python train.py --num_hidden_layers=14 --hidden_size=256 --num_attention_heads=4 --num_key_value_heads=4 --head_dim=64 --intermediate_size=1024 --vocab_size=512 --hidden_act="gelu" --norm="rmsnorm" --norm_place="out" --norm_eps=1e-05 --positions="rope" --rope_theta=10000.0 --rope_fraction=1.0 --qk_norm=true --attn_scale=0.125 --bias="none" --tie_word_embeddings=false --parallel_block=false --extras=["capped logits"] --init="normal" --init_std_qkv=0.0328 --init_std_o=0.00619 --init_std_up=0.0328 --init_std_down=0.0031 --init_out_by_depth=true --init_mimetic=0.7 --optimizer="ademamix" --learning_rate=0.000467 --lr_mult_o=0.685 --beta1=0.9 --lr_head=0.00351 --warmup_steps=411 --schedule="cos" --final_lr_fraction=0.03 --batch_tokens=32768 --max_seq_len=512 --doc_mask=true --train_tokens=305600000 --max_steps=9327 --dataset="wikipedia_en"
MLP neurons of a small language model. Each row is named by its layer, matrix (up: input weights) and neuron, and shows model dimensions 64-255. Each number is 500 + 25 x the weight over its row's rms, rounded and kept within 0 to 999. Numbers have three digits each.
After each neuron's rows, "fires on" lists the tokens most often at its 100 highest values on Wikipedia text that the model never trained on; "fires after" lists the tokens most often just before its 100 highest values on Wikipedia text that the model never trained on.

L8.up503:510496502522510429518466514515512440502490504489499504480500508438492495512536481472524509469476467504491511484503506485497449515506525514496533509473489515515500515557463545512517508509535547474489494460502472509489509523438488531502493491457473470512491488566480489524501514479502513513503525493562458467491485481510497504544479491498507487454500543535508473472549531519512493489478527510490487472463541476522543470518536490474533489509474523458470495521484500468485535529534475497498533479481506516517468497519496459518517471475489471563494470466536487463520538497508460529
fires on: "==", "ev", "ch", "em", "com"
fires after: "\n\n", "d", "a"

L7.up407:475501516517473479511479484472503516512473497526496485484470506467493546535465541470521519498499512524475477467540497493512583456489518520465485465514484531509531488478483473495485506525476542484468510540459477508492490502495480464552521492482459462472456525501506501510530517500494482511464474474511509521523486503536470499498527495482522533538467481508536535493495495471476518480497520488520487517476531497490507473494497517513521500500477517539562518530487534554539529504490497480497467519500492514558531535494504432452491468495490507507512498488487502558499513506444552535
fires on: "iv", "!", "ec", "an", "and"
fires after: "Un", "un", "it", "i", "l", "t"

L11.up755:474549496470499488483481491482456489456514520518503542508482494499484550518498472493533557468470554507478526518473480566516499485502529461511451495504478520517523487522510482489551513483505530494479535490503551481536506499514535526483536478516514475508495525539509470524479485511473491524484476570508528558487502526476494497481518459530476510505520476485530474491525500497485474483557508474544483501468516514512515511532463505546532476450505536495513514506541510522491494529479533445478475448467509517518498509493497487512532504470450497489516498478528477521483513513476502488
fires on: "D", "F", "S", "in", "10", "ac"
fires after: ". ", "| ", "\n\n", "us", "P"

L11.up794:483499465526506462503505544515482434480522509528520489479524474474516521434503503457481531490470528484521511487474490469547454527503541492468463484502484515481508490498475441547523458462480481477486517499508530494529494513498509494515501499532519453473519516478496478480514497456508497553523513502540505514497483543512517457494513516547462540477513481487573516498531520507453515534504506490465538510459541481545485516528445520538465504492495508471487463506492459505490516511479495493539491479465486502512474473518473453507497517499465513507538467479511467544494501462476503471
fires on: "O", "S"
fires after: ". ", "\n\n"

L11.up195:452511539523507488502486476477476515467496504521530519475502490469537521500533492500499488480472551477525499513489514490475458541501518491455524453490479472508566487510499470523538486481461490464440477536527505516493511479502525486470534485529499475501498577535486506493509491502525499505485503514492439500534524515484489489511525525453468509449528503473487543504502504493527524512537533526475511485494515541529530486521518477483504499513548498469504456469518503503515489543510523495485479456482472532515469486548534447480478513481522498512488492481523470523532480520492499537
fires on: "p", "c", "av", "fr", "ol", "iv"
fires after: "am", "in", "W", "e", "0"

L5.up90:510495486540482517529499522464496513504557493483481544447479469492505553499472493488508486518518502539525508502538541488492494498506503478531508493522473510547513494510493507544474524478511473459474475541491468466467546484464528480509491513481521491520491454499522477489470519534466485515467489493459470511510527503481528501484482485535517497508479514500529482506528499505501485542476472504511494499484553544486482506507495510469525500568531541514483523521524473506479492535488511463475510486538503524505514500508511505464500497519521471479514518500512470488494489471471489464
fires on: "|---|---", "201", "o", "tic", "202", "8"
fires after: "| ", "|---|---", "\n", "c", "ac", "19"

L8.up492:476509466529475515508480508458500471518456536496473501503491482479511546471519493528466530524462514521490497494476519502522502524506556493499456508532502453462509494469520495527535462506507471546487491524503475477496522514500478453519488502520494515487442488487509485543482477475483516514488502542439499517499537520511507515490473467521496537487489502496467493505504479490507515506518519479514501524502495524470535495533518515490504547545502476450516464456498532518497522505499485535513462513512513480545499432449532469536478482526471483484496478544468526526495497521522485460
fires on: "ac", "i", "ir", "in", "N", "I"
fires after: "p", "r", "sp", "P", "pr", "v"

L7.up122:513507499532497501514500490480499514562523501486512521441483465501530493480445478512516541495475501515510508476491478542490526528501505490516480483538495540524496490527474524502502534459484506475490507532511492477524528514492488491534472497502498497502472527489526486497499527536502496479497519485483481529490505526516452494463516446524500492505505540505524513543514502512465505504513507471543537485507493493516511490435539513493484495498473551539508493466480479486526505549455542413488517513478504514515491495495522491504517484505506473477500486469473474470489479519475545449
fires on: "|---|---", "C", "A", "H", "ew"
fires after: "|---|---", "\n", "N", "P", "O"

L8.up226:540503452495496518517481504468494516535458512521498504431439507479546495500483502485538480507493500494521458491471479495499491543534471507526528470512469530518526517523513544517500508509480461484525484489493479493469538512447464569544481489470516478536483499501529529491515463534507533519481496507507532462505504497499451465475511465476553474491528498470484497551505554512477495530482514506539501478464515529522528511471497480476533512485528529505465478500495510520502503545484497478479545500488471536485481501493476482492531505504524496457527490537509486472543482518501542500
fires on: "|---|---", "| ", "al", "at"
fires after: "|---|---", "\n", "qu", "str", " ", "\n\n"

L6.up164:524520481540482513509512554426502535491506489493466503498488475506512482528507512523510478483534535482502521479458536515434520474494502505506522464508448478557514523495497552490510526497467526455496467527497471471505537484455465554512526515478477494552521479486489512487512510484511491507488475491487480500463488491441501500462493491492479495495503485539530525526482530507499541466511502512543542511464527515491501495528548473512480518482498487520525470519521491495481514527490503429485515487453513503492525505514516482474531530516526495413491506481498464461485484489502503501
fires on: "St", "|---|---"
fires after: "ed ", "|---|---", "\n", " ", "e ", "al "

L8.up541:487490488487464517497500513471476519531510529463503508463514496473504468496514416496546487489527507467503492475453523484519478479508489470497532548490479531550498473491434527503525484482480509511444509471521463517470508483483485469471492486485469473497460529556491523496470504464475530523490491522554506461499503495463496513517527543480486534529542500507485515477525499465480475505471493503490523461483519537533549499535511515495502466521500491524514562480489483471509519528462508508525525454468467500485493510536491491554489513467506481491525506478504479516493515497491507498
fires on: "=="
fires after: "\n\n"

L7.up839:499492532429501498495461483483516527534476466501534547457501474501495524543481519533523452448489508506509469549479528471482524523520500467493450461495497458495496497509511513531486520496496491503514531472515498495489537504472548508538527507486541507511531503487499459483524493515495535525461463481446507471495521520485526509509466494459524499460469474523459498526480457542490536521500510514505493503515471514451509482543449468481484514475491482478488514469501433498494509493468456473516508525537502519470525522572516502509539530504514512456522468488528495507498460483460493480
fires on: "qu", "ag", "'", "f", "="
fires after: "e", "i", "\n\n", "n", "re"

L5.up6:483504542483521479516495469476528488504481539537510553444467487492528525544520468506484473479496490485528503503477477511501500522484488500473534461493514529481502524479480467511504496486467509523524521476506514464497520498523480479488491528503482452472474459508476473528489543454504513517444487515496483537481500511493500488487522508480501505510481504500486484504492508500497487488512474486519475525505437467521573506467472551543529523500438536512493484499512489529522497507480485480516508505519501501460496490545495480497473494497478490536525522540483517508533488454467487482
fires on: "19"
fires after: "in ", "n ", "the ", ", "

L7.up332:481493497494475522509481480417536450546528492511453471504485516524502532499487488521500485486452517479444507490457519499506472440517524484510497513489529477531492517467499453532514517478495472520470531530490532497498560515499508471540532499514524509507488530545495446551482494498482496513495487571492517512482513520513491490499520496481439516486489491544482491525480474480485484534522533490538549526511480432500520529501499499507498454504466479525500518518493500489470548572454532500511502513498476514487495502458501456508491539500482490502484528526514504542484522482488500503
fires on: "ec", "i", "S", "u", "um", "e"
fires after: "h", "p", "ch", "sp", "P", "l"

L11.up447:545443432447497492526518496478504496494471521476466512508448507465495517467507531500493514479508500474496480507465464500505503476500540512467519488485473530504527505507476501505539496570545494486469484472498487460494517503509472479461501489461459491465473504550476494456478474524485470487495472488516504510555513505479514486472503559509539491461511502477468430536512471491480504532485526464536477499489512487512568515498514486486520526484518506448520492493527500472439507520473506515450498519457514490465486492501509500477472522481470482533523470525512513471494544501480529520
fires on: "or", "ic", "t", "er ", "di", "i"
fires after: "b", "w", "u", "D", "f", "ac"

L11.up640:505479477505534470533478515457491531491521538520523498495492480484535462531497494485473539479479531466528530494464501465523520500444509498500462510521487496443476483493489482503497506493451484522497496547506483520538511473501515546517496542447554496456498489486492435505546481504462517549488519487497484543512489508486471479467503496541451471516522509528535482475519560478477489540511524551500553516463504516520511561539513493509519499465502500482499472488484479522508512490508514494492461500507456520476458546468520476526495471490455496521503550533497509477506500497503502497
fires on: "on", "as", "e", "an", "en"
fires after: "s", "ers", "e", "st", "h", "id"

L11.up974:492520458570503454494531506486518430518495517484497483475491484505491486513493510493465518482497510442512494532524509504480501528493478481503474523473497521531509456497483491494487496468483521510482487496490500486499512554499512497471480502522504491449501496460474521505495458521500567502492511522531488481535506556487464481468463509475480521530485529467505508433461501491489550560548515500503513502486534522522519483503507489502504518491454461439530502461473505492494555530486493523525495508473485547498467494513499506493524517504499500483513515493483484518482546550479491515
fires on: "em", "ity ", "=", "e", "im", "ut"
fires after: "f", "ers", "s", "S", "n", "\n\n"

L5.up52:490496512530507506525517515504504504506479467498497518505522533495504553512503511512499488435502477462488469525534491459451525563522489491463527476488511495498488507470521486516504469475460528506502498497503502483481519493509498500506511496482497519493491531513505471477505454523504564532492515497505482524514517574435473477483524454472488500512507465513479513521462512514506477474502491517486499477473531511497460500506466465524481464500522488452458441533461522495449491498486490467501476503541522537518476522541518493470550459479486499489548474496530459525512477492487493460
fires on: "=", "fr"
fires after: "\n\n", ") ", "s ", "in"

L11.up570:568509470503505478529492498466513480522557494476480519480481488527493468522518510503510528496488481517498492492529521540509497448474524528513502481507509536461508494521471514509572498514514554495484519503500507466510542523458495470479519460492524476450508526490488464499488513474450502487487483498461485499514526492457519483493477500499534521504517526513488474481481535505502483493487517499528510506524566514533529546470549513457503476506463504458529477507521433519497526509495506506514489480498514532508476476490537499521498509538524474476488487519521524505458486526488530499
fires on: "c", "in", "om", "or", "il", "as"
fires after: "W", "s", "w", "F", "k", "S"

L11.up722:473487496502477437472540506467526519489455528522485505510489493513512478483510470479523471507488485481497497489499515497466478479482490537456525520516461478480537478495502460500462502432465451485482507513487502488516494493509473512502483441453494468467480522510487427507505473483553527488460523524498473485478504531491464468514508504510532511475518507454485521438485519499416445531523515534483502471525482504496502496523470517470529463447497491503489479468514479512477490526488489461518505489475450517464466547501502489509484520541481511477483515475499496493489495500503519489
fires on: "as ", "ad ", "are ", "is ", "d", "o"
fires after: "h", "re", "\" ", "s ", ") ", ", "

L8.up65:483470496459478465502502543479503443518504485525483480498488489505485484528492501494501500504487498481451486461551520550499509491474466502481510524531488528486521456505480481514490522521461538499485467522473472519495480541512539451500528464532463465446485507452513484436485451458484518510464445526479498526473525530473485519498513485503504504476492496524473455469489496511456471540480510536492447522522492534497487517509517494485497520500510496442481478459505469529520518523479515457522503537484481511511520511484491443520511526479483518540509498474470478482499496513454518497
fires on: "re", "c", "n", "in", "p", "d"
fires after: "s", "S", "t", "T", "St", "c"

L11.up209:477524460544488520536494514491517490545511479536531499498520498506517518483483458481502528510503542466496528552528539507482487506464505471490529527530497513478545448509459492496522514477490474526480524475487507523483505537501508485491491491496512467483529511562474504490442503504507540478504499503508492541498467508482449440508458537518508522527523486536496504451500498484485480517515550498476520506453478502479526500512527491472512454487511492518512491496527500463500509506496518525549529493452479529504461469503493539487532473511543509434489503470464513563517455527506541517
fires on: "=="
fires after: "\n\n"

L5.up629:438477485557495496490467484412510503481463531555492488512472494527528509499517547493487517506496469462489520472508500524483463511528500539460508473511509505554516524492478470527533522462503464475490522543507503521522536477533464494448464529551499471451476515523489489494499541478511519530481490485473533561455522506515516485458496492547514518513479542515522511503523523466479504515488500470501533491522424480488509499497479505489470511506508526506484493481560524557482495544485518485498483497518482497526523450474476452522509512507504491518523520529525515464518465498461509531
fires on: "19"
fires after: "(", ", ", "to ", "| ", "from ", "in "

L11.up552:537564519549473502488460491482495537507453510492551493443524473485495517483485525472485512526468526486514545508438506499497496467462529473510517462535466488494526498464495503502493477489498494518495542469474487507509507482492530502531506542481473484470516510534431523440469509450517495493451432530479513521534489505512511472499490526503521539493499491490483485479464513476500518484474532533500490515455479494509531502531523506524494478534515505475521468548497530530447500486498525458523510505492468490475507503476484472491491501499500482456484486484483476541496465538517508500
fires on: "===", "$", "==", "%", ":", "5"
fires after: "| ", "\n\n", "8", "es ", "s "